Weights of a small transformer language model: rotary positions.
MLP neurons of a small language model. Each row is named by its layer, matrix (gate and up: input weights) and neuron, and shows model dimensions 0-95. Each number is 128 + 32 x the weight over its row's rms, rounded and kept within 0 to 255. Numbers have three digits each. A neuron's up and down rows have the sign that makes its largest values positive.
After each neuron's rows, "fires on" lists the tokens most often at its 100 highest values on Wikipedia text that the model never trained on. A number after a token or word is its count.

L4.gate726:142134144164138099129092125171101140163134128182092169164098136149156125173070123130142139087133140152127111109157136121155093140138141103112133134116136124140148134146090105109152189127169127107130135093156074132081164202059116126124080207154102101139122131143159116135123059110138133136
L4.up726:114071119133118139141114078151116088129136144119069081087172099126122163161137129190146168089110126179088124166086154113135118101113141167152120169106078174143126152186101147087151125096160078184112091124123091120123127122077147064161134179164182086128149090119123063143100094180125141123
fires on: "s" 25, " of" 13, " and" 11, " in" 7, "'" 7, "," 5

L7.gate670:161108115105129114140159147085075128162103210107121139157138145162147170148154148095142080150135178155093109090128145125092108138135103118149140186155141120154164209150143117127103137152097149066081130064117163089106097044096154147118182138121084148113084117137123154141105122098210172108
L7.up670:170117093120163088137121131118118124132098158137126130129133108165109114158140124116156118096166145117117118162161120089062086130118096055105100150161123126181133131129163187127146062124091221053097137136072139126108104081095169135114203134113102076141134129147158142172134150091164208098
fires on: " |" 23, " of" 14, "$" 12, "," 5, " 1" 5

L3.gate510:100113147132119079139140088119153157113127134201140167138105117118213099179150119123108177122133093188124106123117113138178097163135180141164141138106120146108125160178090117115212166114133175120098146098114125185194087147147119153105098117114101147103131139115136126131161179166169175089
L3.up510:105140131071164180155131141110114129078166171128140153167124127087147103140127052166131155100123136166212170188151135199183153100106089125139127098097155079115115127162137139098148110143102071099095143161128131051159088180078154098166167176079157085054127092074050152114165153086091108103
fires on: " |" 91, " W" 4

L2.gate77:095163096175140118114134120115145139149081137068114066108137098100119177167119099141144124130144155146173131133137135101129144093113132143170150168094124127076133125164134092125142099107147106121163122178165103149206166094205137117138157132139211118126069151172092114085125166130145130155
L2.up77:132163059112147125133195074136155197090096151109146079102127136088135114068168161091102123129190063141154137141142127149103133080088099190110159171099140110127133162093161119085084103124114100098139139187094121134144122095123120083102137110157163158150088128147175152095117126100101116167
fires on: " m" 16, "-" 15, "rd" 11, " ×" 9, " g" 8, " |" 6

L3.gate686:083069141124122077102094171069104149113130151098074079206146101098198094098115074214158104099145136143137119124149094140085099104154156120155147137160167149128105184103107153170142109153162148161143077184144160107154153062149061134190145104140124106123158114136170135162100150138121126133
L3.up686:041102118080140135133150073162098136074093165132118136127134131134152089138124115203164139112147196134134090126094121176160162197129123075130114147144106160180067177128116158172173132120159143145140137105104165131160111147154101073135143125127126103150113146096138115152107154113124154163
fires on: " with" 21, " as" 21, " |" 10, " married" 8, " find" 5, " faced" 5

L12.gate774:137123126143121109149134142072104120202163134150096140167151092111124131124096104147128083151114124137130145124141176142111139053174133166112130157118106104124106101125101143091099137124130106099159099131192139148106129144161081170103123096142137102148124099110108096116114117110057148134
L12.up774:113142093109121104170153129164145146200141113224118128174105121105130169163174049089154102123103200127141121153101102119096096091112118130134163153136097108107148102075105182120181133131131118094110155166114165117166118140085172162104182173114120157133164117126079152130135159100140120137
fires on: "mathbf" 22, "," 19, " and" 10, "." 8, " to" 7, " Canton" 4

L10.gate129:138103158089094161167186143197109148132126142157108185167099123097117135212131168110170128124173083109089096181160091087124117157109147126166085166138135184131153101141160118072153107148137158118119168131141103147124094117129176091155137133152125141128128037094108110102140142125095045069
L10.up129:118113131133132170032118157184108115143148088076138146069146122079146085097122124116191115170108137137153081137116170160144104120174138136077137139104153120155100116104158114084171109141103113043143120083125130120110088152168106121091126112114122118156137206073182158166147084179130139113
fires on: " in" 37, " to" 6, " OCLC" 4, " a" 4, " with" 4

L4.gate777:168171148083124156156111115066130106130133112144157097138132140121139117090133161069155069136094192146161101128134141127128123096190117093134104161119168140116070092082069159067122166099141154150137084077052145125166159117149128090075072157105110108133199079154182116099135106120136134144
L4.up777:142127094120166094113137094109120181113134121131141133126123069150098163089121115100184136076125158120176126099142082138106109129171152111120147192143151131159126073125122149134126098144171153133118115147102098110131182101101127154043110134164134135127160146133101073143130128167168184129
fires on: " as" 31, " including" 9, ";" 6, " include" 6, "," 5, " and" 5

L4.gate1010:184136071180094104090166093140058111189141142152080111138111086078102104125175161154109101098112152142086111117092101202156167197134069177112075176097178169170115141126087143112115088138146135164122147109107095084157111163106149181152115073093113107099120147102090152098145127153166102136
L4.up1010:164090104050127166164120099114066176120141122179132154087106109137132144146127184147144192149147101109153103147104112179116115067077107178138110095145101167103144111151156105154150081157148148094151126129121114141169105130184190116090056111098113088151193121143138146149120138091163069165
fires on: " to" 58, " of" 19, " in" 13

L5.gate206:167131149154183109141118136108079109169150155118119173077101109137116132178101112137118107118125144159119145157126093109165172078157196086151146203096133123137089135124169116172122138101141153149124061132145122152165177129090137164111118101174157131149121092090090157167090152187103123116
L5.up206:120113102116116220076046186131104110124146138081142131110144072115160142137179149145132131116064092129094145149116139188136096140146180082107144143169194123093091146137159155189096087150160168164189069136070140155167116115171185130129103145172198108197144140136112125131118113134111100114
fires on: " |" 45, "|" 39, " the" 9, ":" 7

L3.gate766:151094119159142122140119149161103172100143079147119176114099159126167122146131126184147156139129157171154141170133138132114171127153084144105184170134068135173063107106109131123069172150092120153133101119187172113101124157092100125142194138170075128164209178161131152098127111102123130115
L3.up766:081157101183160114115084061131113125136115084125091129144118098146171139140079102132127170095169177105087103141098096112154147077122117126172158186120120104115135162151171154074105097110088082074180085137190103133145161115068089090096120176151154135127123111119139128112170141197063179158
fires on: "s" 22, "'" 18, " I" 10, "t" 5, "re" 4

L3.gate697:130136185181152142134185096204167166141185131100185071173096106127151168102135162113160142128148108107135118128121130102163099129177138155153122112143147167088174157110106152204159148078097114141163112144102123131161091117126131152138136073189185173145105137166153160127127094180137133136
L3.up697:205108126091099092154099163087144202135079147138147170171057149133138125160127171172132132132153141076121166210115208096186155164116150108184125156145169105146120134126121169136153159124127155100129114130181129103058147108103096153132099169120105159121153176175047142159089150151152147115
fires on: "|" 56, " |" 30, "|---|---|" 6

L3.gate168:132107114126135121136118074108114102079138167152169162102070102144163174116167090136136179109135141212100131165070107098093103205132120099094063180152141097138167106123099097163155146158138119127180093191082082140167139181143134156136134130190133141011076149096129124086150081136068157127
L3.up168:118169117130084142136117149096107154180131082141202152103167149181132103134154107128160126120095160168121118146118137210087091128099141091146127155118203155119167124158136170117210152100156205140196141145052150126174168168108133105121139161179157111087215102083172126117107063217107174148
fires on: "." 22, " of" 20, " in" 9, ";" 8, "," 7, "-" 6

L4.gate117:101143155170080164148061113088120154094112161182140129161115165099204085126178131117148128125132180149098129106168144088121141159162120198114111098180123112138167173101109155122149173143106063149095096104108177172151154080115103149091114146183103118097142145119123146133119091134122133145
L4.up117:117144092130145118125069122162147104125159155137132078136154109127128148205132107160143065134146143059160093113106132137142087210134111162083112120145073149107120183122153084138100112095084158155094104113160146091124151111155143088136142078173141138050202106092083154139113169099150138107
fires on: "-" 59, "ul" 5, "," 4, " Upper" 4

L7.gate1:083074206114174124180169102135130116111142124150155150111065122106087131126194145201111156148124180141130165178176154166137197166118172124116112159062169096181119106088150146092134095079151135134157151128120095142145137076141115132159150099146092150150137142124104172117115149120086113116
L7.up1:120088098110120125143078107183152104123127113118097143071174078119106074056106140115139114094098106115052176144157103143146094086169167072062122108143122063167153124112133127151130179188183117190144123106107115142190140099088116097126160119092121152103093131127085148165169090132084101139
fires on: "|" 22, ":" 13, " The" 13, " the" 6, " |" 5, " Al" 4

L7.gate575:108132107152174108128134125154099183143108172104159127141156161113082145096130180105126056151149060206125063130132145132120114151114142151155109157132154182154120117123247110130155098210128106129131126136101123089090135095165093132087097089149137117120167173154099089100090246088122121103
L7.up575:120110185104144177158112149093187105123140111146120177120133151128119142153147175146170120125111091141084112169139108063134105104126127141134150077101152190146125148163165161099134128152109082108138156135176142044102171149099145136120053166154135175174133133104160146110188111149116186137
fires on: "\n" 93, " |" 4

L10.gate332:133157144167131127135102148193118096123197149174111104111140109134132107123091164146094093111120098143122132085117066098134139125071089155067078147082171126147114146167115187075129114169074138112064081175133187175099142110184126119124055108119089212151116176114082141022096136090086112098
L10.up332:152117094096112160137114107123151126085144111189185116165158115128126114112143078158145093102100100164079109124067139142160143103142144141145072105107100121195138155174156133118089197175116113123188123098211148157119136143144100122124095106138123146159121154142191150117119069104102162108
fires on: "\n" 98

L3.gate22:146108128089163166068168152131125149145092156056128157100100146092050145077168099126149120117088201124147119135082113103127111086047163067148102157091136136145053126105098101185161126096118101098199176086148091177112147093102172142126119105112113150154090155200152147070130117216095166148
L3.up22:158130169149126150144109078095107157110097081109133114120110071156165093157117136135160199124102060196094150085092141132102121166117122182139089134126129121119119063107127130167103108153105126156194163168124129144153119099071078162129090086137149166137140171139107118099150105169122157177
fires on: " |" 79, ";" 7

L6.gate857:172107161112159091172069062117095095125178097132114093169151127119079102176158064148153132122072154146116109099076111089141050148157107184116095190105121121176156135177159145158163107173140135164117164109056186124184151139086096152179135084115089149101192131124096168132150138119127117080
L6.up857:108136117150059172127087099143130206085150085077170143149132094168168119170085049122177224160088141122089134130105134152122130173087072113167130125136101138103166146089116131173148124097071172151144173123063084144164130140087130117123145103127101057071145103135142144157198128134112068173
fires on: "," 68, " in" 7, " of" 5, ")" 4

L3.gate992:170098099113162104125115188197174094201099081116160214107112162142141164145173114178115177119150194156130137149173109146116101117163109099140121152097100099100165131071155107161112122113171134124113084137158052170156119172156108160158141155128139169102092123135098118089135062171103133158
L3.up992:144161135099177135050094179167114133170171064135082150096164074085170089116157166128167206122129155167191127113192084149053120145039128126149128127085068111104133124148117134150133112092173114107107138128128139139168125128122147151154136117159129157160097153128096115118156098113110133196
fires on: "," 51, " |" 13, " by" 12

L3.gate294:178053108147136133058145189119158145034119146123155099166172111093178155186148068111109136145150114114164141073123135156099178120117146128089107151100139134112110079163140143105118127146135152099123089113146128197099096139153143133152199147102130200071149132157100118158103127120119144129
L3.up294:136053110160141182134084119122136122117087205163084176121103111173169074151113107101067142172145148150140104155188142170149136115125142106107101187134155101176151042091121103169105158099140177087144114172129131153097162140118135145141191112144143116107192152148123155120191138138098109084
fires on: ":" 34, "." 30, "," 26, " %" 7

L2.gate27:132129123114075062157134137153129115183120142108062156106106110097122117063076184127137085183099233160117092109148132084093158127091126101161125156137159098155074109053178120129131131112120160127112141104076071160076113132187107130137106118118108131099068101143144085176132112118086144094
L2.up27:175189092124129108110087124146060121137131115126088163095131104083135090063105122129147135122177151141129103132171082126126187105052112140103167129096136112132147096164103143139128158156088119189158122138136146128151152125143109147090131173086123102151068143123048117123112142040143128144
fires on: "," 99

L4.gate346:172121136150076139136127099145173117116143144131189122112195139112138086137158140096119139149136133112128158134167133157104188143127177149091127159141108139114130096116138098121091152162178136107152094183117210141179162120152098174115151132127118095093107029107105092154156078138099162114
L4.up346:120154129166139164165155121087115134178133147108167122133118148243071121162138190128110062165118104124155121115109097145104177113144202179198130101125184123060127107121158129076124086109123142119141162171162146163169149107133140138120105126163081132087089081118161133171125055166129151132
fires on: " ×" 20, ":" 15, " ft" 9, "-" 7, ";" 7, " cm" 5

L3.gate209:047139163134156157153100147122172108130096167100116126139105186166099092160120132128124118172104094171165164066070089148116120117110163121082138092120161154095093133082108086118187139113184118155094107108105091127057163108112107183120135090133141156195067128141124129112155117120043101084
L3.up209:063113096124097121173130098125151097137131155155143113097170088186115097120097111169152071138153151091104165107114077105140135135137130147085149094105105163115102131129062108131207107144162127227107114111180150128084187110117146131143142083099139202154108079114091105131137119136138111159
fires on: " December" 21, " August" 13, " February" 13, " January" 12, " April" 9, " November" 9

L4.gate885:181136071130150116066146095177135112145150113159103195062083112134050089044127100143174146072141101154123199112133100110131135089146086075083133145043121146125140142144140166074059142125147102159118090170071122210111215136146135068118128124134143105103113111142137159120049107123083121121
L4.up885:098116155099136098118120151133154118096136144148144090127117124133122067144101081147097125066167147121138105161129165131114180074168087131111138090116116151122097072168079146110154156110074091101108180122151157158140201180081113125102173136182107169136110077112142140135143102156096121131
fires on: "," 50, "-" 22, "\n" 8

L7.gate840:133118119097165096134118136126130070128113112136107128135087174074178132113151082141099123148129162144127168087106202158118198121152092147118148117139096130114122139112118112111185132128120125097168152133173123171124143169125113140152144142068165118076089158117139132086157137192125125137
L7.up840:129085135154138135139109176175176132130144103131227150144043133106115123125115153097125026125116139165094102089102179189119149128134112137115135135140096062115120140079179177141168160109126107113092126120092158144110179142142175179124129120148154121151119127182124133136168182080156132107
fires on: " to" 24, " and" 23, "–19" 6, ";" 6, " until" 6, " March" 4

L4.gate179:134166154091136120107077159106145144112140132124086123133159208108117088105129184079149104100144110144138188095090123137069126114126145119077211029118124121164144132095102186155091138200092161141164092106087103126138092156125164132062065098083114108094148144120172091164077080174133091149
L4.up179:127117100094104115092091120134089098161138133100174125099072150116125190128133141066102158107077154156159099083136145091147164160124145117135103160169138130109146121130141081107127162130150098152214169159132062086102159054138130091114126134100177133111168053155162170073116133124115149124
fires on: " and" 55, "," 44

L2.gate607:162146122121102122143161131165109143110133168140142102077119058174161134077166126136161138136138161149156158105084141085139116165145138166120105137120149163108113180171140114140139145110094122168149178233166169145118140124155108113165151199134154114123142116156091157103136171153146141138
L2.up607:184162088092153158131147184145185182071076145236118092150081091137084089111142114165124110106134136142125128157131126104160155141085186155124146109149124104165115087127109132106189229153178119077088099076172125118091121134110081103131093148132121120088109112184169152087129140141174173124
fires on: "\n" 100

L4.gate931:176197163118086117046105141148121108145126111128106149156179107147157130117104144160120144113169234083131127072106119147111109152101089143097114168140099085079049108164132101193132145141153064124150135111108109165092135166137129102112107098094126145084082081106101153129130108128105140149
L4.up931:098099177120109185146097094109131108163149133164153087111145116133126120150104100083158107150069161114176115094049148169155153084110113184128140152104137102092115139156120088131133148162046089121094138156145159130174142184102102115064075113122128144120085153111116107177163105123130140165
fires on: "-" 66, "," 32

L2.gate485:151144123177115155100099173161178129127127131157114179117116061141136137141129071130077094097181195128121122098126119139056143132121121177136092110126123053117122127132122127141178164140119073111109163186094140140119138186095179120134116137131131107049162154136129114103142110133113139121
L2.up485:129089073205096132143102164133160155136124123103147133106133078102120153189185114151114152097133191097128170123153164182114165132122085189114094103135124067111123171093091139159161143084130103144109171154112117119094148201178156160114122061104121150062143134171137116129183121079152134126
fires on: " " 84, "-" 5

L2.gate406:129134141117120120118143081099160140125072150115069120164116163104143079133111131088086166095161128131116089126092146142124145127170211128061186123103143084121185172162154070092095150110113136118108121169087164136146126127069106168174181100149074145022129103135080047129102140117114154104
L2.up406:095133157134160158088162064085113172111146146185119163162153203122160125163162133093112073149131094123128089157090124089119157104179153096109111127131123137210153128078093159156100088133136099149105114157125121091098110083084126154088149089186148112146115220150128153113106163111129117156
fires on: " such" 24, "th" 17, " known" 10, "st" 9, " famous" 6, " more" 6

L2.gate240:110112177131134144169098121129184150163088126136110192063160114142102113130117099158131148142105125075169116140045079093080087139096167137108141104156104178159190184084088114132141082087130156191100186094147108183109120122144150146132125099091178171127118185142127125099107097133134117088
L2.up240:110076155195094144125096140163114099159128143124108130107157131118158161150145130121082128118101138109092128089100056145105103144145150139107145127152049164098151179113098158153127079119138102155151147119161107146136140151076137131109148147106114160160115133102146132082190119119085108127
fires on: " December" 26, " October" 15, " November" 14, " April" 5, " March" 4, " August" 4

L3.gate384:126109187132115149149130133086133111168183145118140151097140125084131159114128139137114078154103163151144083132159164202112112096153097103177106113129169088144127095116104096112185128166159162145197104120128112159062072102118124120168125090082083096090107157115180179103178158114104108166
L3.up384:131082130121164144205127119161080112084118100192156136131091091143149155142104155124122133178082137128145143125085109217106123102142153149118105136145144156150166128155095111132181129096096187164118131179108081135103122176117099133109181138069170097181159103089127137110145170117141121155
fires on: " or" 24, " as" 13, "/" 10, " of" 8, " called" 8, " than" 7

L3.gate733:091091072139139161102129110098037191135106106118086112177087129087077132106173114115050071161053143144095117070084125121099095136177140136125119117136139116137147152055166109136117107178152138118124110202132169168157137138109084160110142093147107140170178176151119140147176131194128078192
L3.up733:096120173055154145150100156129114083104107139135086136105091077066127108122121088155098138151087129116166092122096112129082136137114119076084096167125158147186080145171158124185109109193132129115127139169153175164163211115160126099075091090142188094121190163157159128126090144087149123114
fires on: " with" 49, " for" 17, " |" 15, "|" 9

L3.gate867:037163160142104155164137117126138157102177172085107183156134128117118115183126124126217218075135145096111169084115159108074128122158169131143145081063137123142131167112194163162136111110136126139120106147173067122137090154148124116152081127100151172204186083099120159120142125188113109172
L3.up867:164118164090158147090087154109110104066095148161072076096092098157091104101177140113121087138133129132158155086158148137153139179069166106129152086137104047164148122091100144102101155152155171124153110129090119153098154162165058133129149114113155155122169175086132112126067104150049181085
fires on: "," 31, ")," 29, " |" 22, ";" 13

L3.gate1018:155177121103108098112172193087150105093070068134130160108171121162119140152120102130129107171088161141142129113116094139155150188100110098167087095071150144123147139139162162121112101140144172139169176131105094181092161076069115168107184094128138130103155153164141067103108089196073126130
L3.up1018:075155130092144130133139142117168097106131182163150125126153133105128100080183014137142170077089106134175128118137095175178098114105148067113080110104129090165175146145193134096162115129105101154195163085096148149140139114115097165111211124094155126133137137142036094154152090139140046165
fires on: " and" 51, "/" 9, " |" 6, " 100.0" 5, "16" 4

L2.gate300:130097195127117095095119176094126136145131181175199151135087084168196094153060089122134157114092127167157141153113168125124127164196108156166152080101159136132046110128141202122126092114154142109136142131113104072060118155124100114174173155125127154166181120092168204141203124135145169137
L2.up300:147125171161099122158149126125145135144089134154113118119105090175177097166094115094121108124160133083147123130175143168144108164112139109135148097131095047173123107070089153109124166105078207056124113120118117134127235148092125105126104151108106094108150133133161189104131160128144133095
fires on: "," 54, "." 14, ")," 11, ";" 8, "\"," 5

L2.gate926:160117154129199129127122155082134153170146165105097129095086111161108104112161155127099111139182092154155162166111107177141170115123139133131101121131092152114160090128100158124148121106198064080148099142167089116146174149059163112085155121126143118153151141146101152140140104104076093117
L2.up926:142168141123138129162191156093152154139143146083168101118130122092121160076115161151105080126126165067091133125169111135099127151170129150084143113109107141201169111138112141126182113116146104056145146147141125147114150142073180108082130098154117104108144162115077142134086097127121182118
fires on: " |" 29, "saur" 15, " trail" 8, " T" 8, " P" 7, " World" 6

L7.gate723:122096175160190119151127102131124093084113140133174099145171175098091127128116135156156106140145184089113107093148131108190150124110139123129125134142112064123131139149088116155191117154181124174117146164108212121081094088103122125154094129089148133133111109095100109141083096163084112160
L7.up723:165150114109186144167118079133149078124128156181125102138130153148119146099135144111147086199176145089155126099072090081178183140131087150056138182130103125162121142126110132166154137063183111130083128136145134072135152103117169131146117136121130140144145125113128153143089205093148074109
fires on: " |" 70, ":" 13, "|" 10

L3.gate318:123102156064188129109145136141110155150119168073129096123155140143144135183156080151206108155101166078121127128122152100132136119111129116146169086066119126163146168105119112089125171127136069110118095158145145117147173143116115118057161075150154082113106161184098133118146069168037084169
L3.up318:201092155130098113167133130111133168094119104114153144154090183091125126100124109121139124090218155170118151109139123116130112167129128145085149131060115162144097102139142144094123161175124151144132063129140124124132116071075096122095084133214129148096157167138095154175135117126101119125
fires on: " |" 99

L5.gate1008:110156118124123120151142110123114120185132084137078090070103123122127128120162095133107145160116166113172121125143187156160187147120094143093089080125125112172151147133101106122107123118132121155125077139117139099159172087076155114160159111147161116097092138148122119085084124105104173108
L5.up1008:135156109062117109118086095078122158098117144121122113017088130095170100068129127066113117095111156180129107133095135191091139129139097131136087095143143152150165133170163221161162168103134159148160135138159123118124128164201171177154155095190088119092153158113134129143132102108118078090
fires on: "N" 17, "," 17, " of" 10, ":" 6, "X" 5, " central" 4

L3.gate16:125135160160144105120142107071142136117111133169112099131083058077117056179152141110078041147158066129091164113124112089130201179104117196088104129184088127082125169131101196096162160173168133132147134117117106103148162147063118167134098085099174093146159056172139185088111096117124162164
L3.up16:115177114110132101121172096120185108075133111143191147167106101122131117112130129149133155175132141119134096120133102093137161084052126109186100123240094123066044155159149156119195127140123115047121146115121074163134149125097077120115068132129155125150181128160125129169066121123141109156
fires on: " \"" 71, " |" 11, "\"" 7, " in" 4, " '" 4

L10.gate824:107087211143143125133124195151107139105180107144110138130148133094116084120120157160138156199164129110090064126114133165132123114154153157084136199159136083090091159080102167170154082095143158146159112135132098146176137121092133182166166134131184171139127142108151108110110181125185148135
L10.up824:111104163133112154221171095140116099121106184154191146093125174159155097115163170142134075109168114113117106139111086168109149129150157151129143108113111143182080121112161112141146110140109150151138135171120171105128119097209175128109089084094182214126114127172091147120092170119109088105
fires on: "," 30, " |" 24, "|" 7, " or" 6, " as" 6, ":" 4

L3.gate985:149137140129088172126114159142101134189149094124089108142152131158151203176145098155126159143132156108159153131146092156136116179130163095075132078152149126155162176184156085108139175094144127099182122199107137125123154125102197130116124197073132107080120119119157190128141086112107120160
L3.up985:163111104110121181204132135112093137144110139118102128155163106109136172118141138158177162156101168109176125117120208092168098129126140106066143171125142171072160147141107116103159146155124084121157115223119149075076189095108089134151159185098172076100163099130150170085188105155155165130
fires on: " and" 24, "ary" 11, "s" 10, " of" 9, " for" 7, " (" 5

L5.gate1007:150119102083179130140168144128127155154090162086131116149111141072123146184121114115124160145096090133145108131142173123098140152132137138136152174118099096175079114094080104152181159128142096147141153143130139117110171140114085137086115123083093133149158191089133146097153127176106105177
L5.up1007:189119130121157087161141122077095155126149142238146106141166134182169194076166138155172103111097078147130155190189099119136149120145102130136159140077191131083167142157126119149120127168131157143173083110138130071072184133117091118149105139168148087157120139112136117130122101108176129123
fires on: " |" 69, " Sir" 11, " ENG" 7

L3.gate913:114086130122102160034110089129118116205119137134159153094153121072115150143144103125176095140148186101074121095083133110163111122154154159176135077077121116166109121107096092151125157152104066123151074162161159096167115136089102105095147173143137125140164140131102149128130116158091133130
L3.up913:104158128088080146138123103133130103132121137136095111118105071113110173134143092110110121140137153113120111098141081131151135109093145119172132096077126103100136187140128064126143135106077036099132117129122153073109140110037112074135056132103160097144121127149141122181108149169138120127
fires on: "s" 35, "sville" 7, " |" 7, "ary" 5, "tal" 4

L4.gate388:167133177121156099118047126147131087102098163128098143117122173132163096088194126194112099138100127122169184135085120157116111172129083103147144143108185145138083115118181102072137102129165119173149090106142122102107153060128163105103125116113114165126143174154131103122138135146082132089
L4.up388:110121136152119119097123162094129104072111113121136163046110152166106096194177172163151102120082130148155145113109101119094095122120071123149128098140095160154075129135091145091116115102118155132168170131145140099124143143126116062129159096156156145108172123117127129087157119081137092118
fires on: "Present" 13, " G" 10, ">" 8, "da" 8, "G" 8, " based" 7

L3.gate869:108193121117165089136033137123141116114114117169094084137114149128119047081058111071159142127165159167131128066134193151103100108130119085152186112112156112171119127135133141157148153095142128168148159141121111145111134125085141170101114147102098066156132132115188198128064105159178099171
L3.up869:121090117149110156109119161110134112105098102166080071167098096061114113121142147159088108126106162073102191071101131102157110145115182140146120099168114113112126068138147126126121245096191037163124156059171066116079150082102148172109133189128078131163156152087137128089120144215178103188
fires on: " and" 71, " two" 9

L5.gate947:141122150145127098135129129060131159093128085130082127120131100118054154088144136180097106158147204064160078140106091145157130148115126134106155114108109176098106172117094136124137107175078117177168143097124100104135077134147126127129150151133127124129136087126154134132132126136151116117
L5.up947:140154126089191137100115113098115151125176116089125103083112136114172079123208163180151129097155054111171074092145078137168168087020096124172129094095087114132125156114145144101102112113184139107140106073158134109149160132139121146115088159082126113180117141142134095106112151138069079118
fires on: " by" 17, " to" 17, "ly" 7, " repeatedly" 6, " from" 5, " owners" 4

L5.gate436:145165096127123157075123125144136097117202203176044089140197142106111148175164091098117076141114079086177172155089182119141143078150080122170119099110165136128132159129087180109187149111146140083134104153113092166147160220158123137148103075140105099134119141102146111135161162133141178117
L5.up436:109098131126106174094129165102115100109219182156043117182221070115121158159160111129140129141110149174103138209141102129105115099134100108108086141165097111117128100067137169121113095116116113156162186166123167100081178120152194135126141099153130126150140188098099115121141168153089162069
fires on: " and" 25, "," 21, " by" 14, ":" 11, ";" 10, "=" 9

L5.gate379:125134091089160129105181137067097078106102144097161100114119188115142216150166148106138095123174149171133100184160162111124184138103106124131155154120108177115089106152121122082101148166056140120082142132115101124133176130117188144097098120132023112116171119155155101165197133122112125124
L5.up379:106093135145152147122165125121125083092169132191114111081135085113146132099144122087193119065139079102186101161144147091091123135093102155106118128143185122143153111126091126144210096099168133215140130136123136104058148149111111132123112152124192129127113188144107133151125123116167144093
fires on: " and" 40, "-" 18, "," 16, ";" 15

L2.gate192:071139091099148115188094130190148098076120174139066141173153156135143184146096084063091165102096134107088156133086090162168152118141107094181102153117105166144117155173146031179159101064071063108095101143124097134148171148122093153149107101091129108128112104114092125134114120127063096072
L2.up192:138129146117135086122107098087109118136026136146082162075090090114089060145131139120130167055104132109099136078087149141155169100103128087187087084095129092114204111127093136158121146125102132129115108144129152138149176149065119081206132105124054090142158159117129200092148124100128117128
fires on: " on" 29, " la" 16, " back" 9, " den" 7, "s" 5, " de" 5

L10.gate911:124128095216141111137080139106161113147122117133145095156111181087157130149183142152119113112081135156153126102130150117093136144087094090107157148100131155115094116150126174169148128119154129107108073154090086128166093093156139169136175128127116130122073151155151131178134143118147088142
L10.up911:097129139096093129126154100119138153060110099118096078124122159152150129069161173134085144120127084172156157075135103142106102153145125136107100106165123150124106137124168091121209134096117123094148128132159084093121119116159194110157096118152101102130146151144175111113154139162147142117
fires on: " |" 35, ":" 12, " –" 8, "-" 7

L4.gate654:130120117048150092155119130181087130133138147133120095097138193126133121115120114110141115150105110108076119146051103107100085110125109210144221088127146136120111085138111102141116137151120112155138137136073094069141156117156134160063111160101105113144155146122199152103063150145129154151
L4.up654:124142193118139134129128097093105138082141139146165132119083155184123106111140142138175120136145061147107145145094144094181162147081134148161139093156148100145136124137140118138121182066120169166084182150102104100116103122136128114112126155148118169101109114083161114088136153209107113095
fires on: " and" 68, " as" 7, "," 6, " provided" 5

L5.gate650:148118130148081153119084184114146130113072155135151150234080130172169080147145137140119080162158131132132075125122130136130146102144146129146147139168135129088117122126142140081116114165179163097159090146161098109088113138123129095106145162046136108131162141118136180091203106080113116130
L5.up650:121107107108085146064093169038103164121129156074129159156192115176116097173146110109135114056146099129145133185145168168136108175112082073124099136164082095122167130142187148137133062166143137127067072115069144076077097157113207131151179159116132131131100115164129102087114124075140146146
fires on: "," 62, " and" 16, " |" 7, " or" 5

L7.gate406:152157126169138131078178128085146109127057108127113124111065133135150137140104087117089108180125145197104192095158243092185129159141128184216141159174148092093164167144119119060223148127152065137082113149130152125113120121144162167094143179101138195169120114055136187056165136196129127148
L7.up406:093176051131138125170109148083074143116160071123179110125081167149161117132149106143041091143132122212122132139146210105117154142153101134146151170153102111077130144136166123119197135101104106111101130113115170037097087122125119087099167191110151124139140081108108140089179146121123095120
fires on: "." 74, " W" 10, " BRI" 4, " States" 4, " A" 4

L4.gate19:142187075120133156135171163161092117140194146142087087091162105101131104087169083150125150171211140115085077162118119141154123099087180139172116127145159134094087089151148125075151109162069187147107110108108136100129106096118148128186158142118133058144180119112107063187122122144109111109
L4.up19:161084106126152161149122086234151135065168138079169132112190147159203126164161060144144098137114076128130140106119164135191130174066149118147088161165128090181133142149196090163172121153103129108107127132146158129180128107141054130147174086187108136088094193090113134160116112148154187164
fires on: " in" 31, " as" 10, " to" 9, " where" 9, " against" 7, " by" 7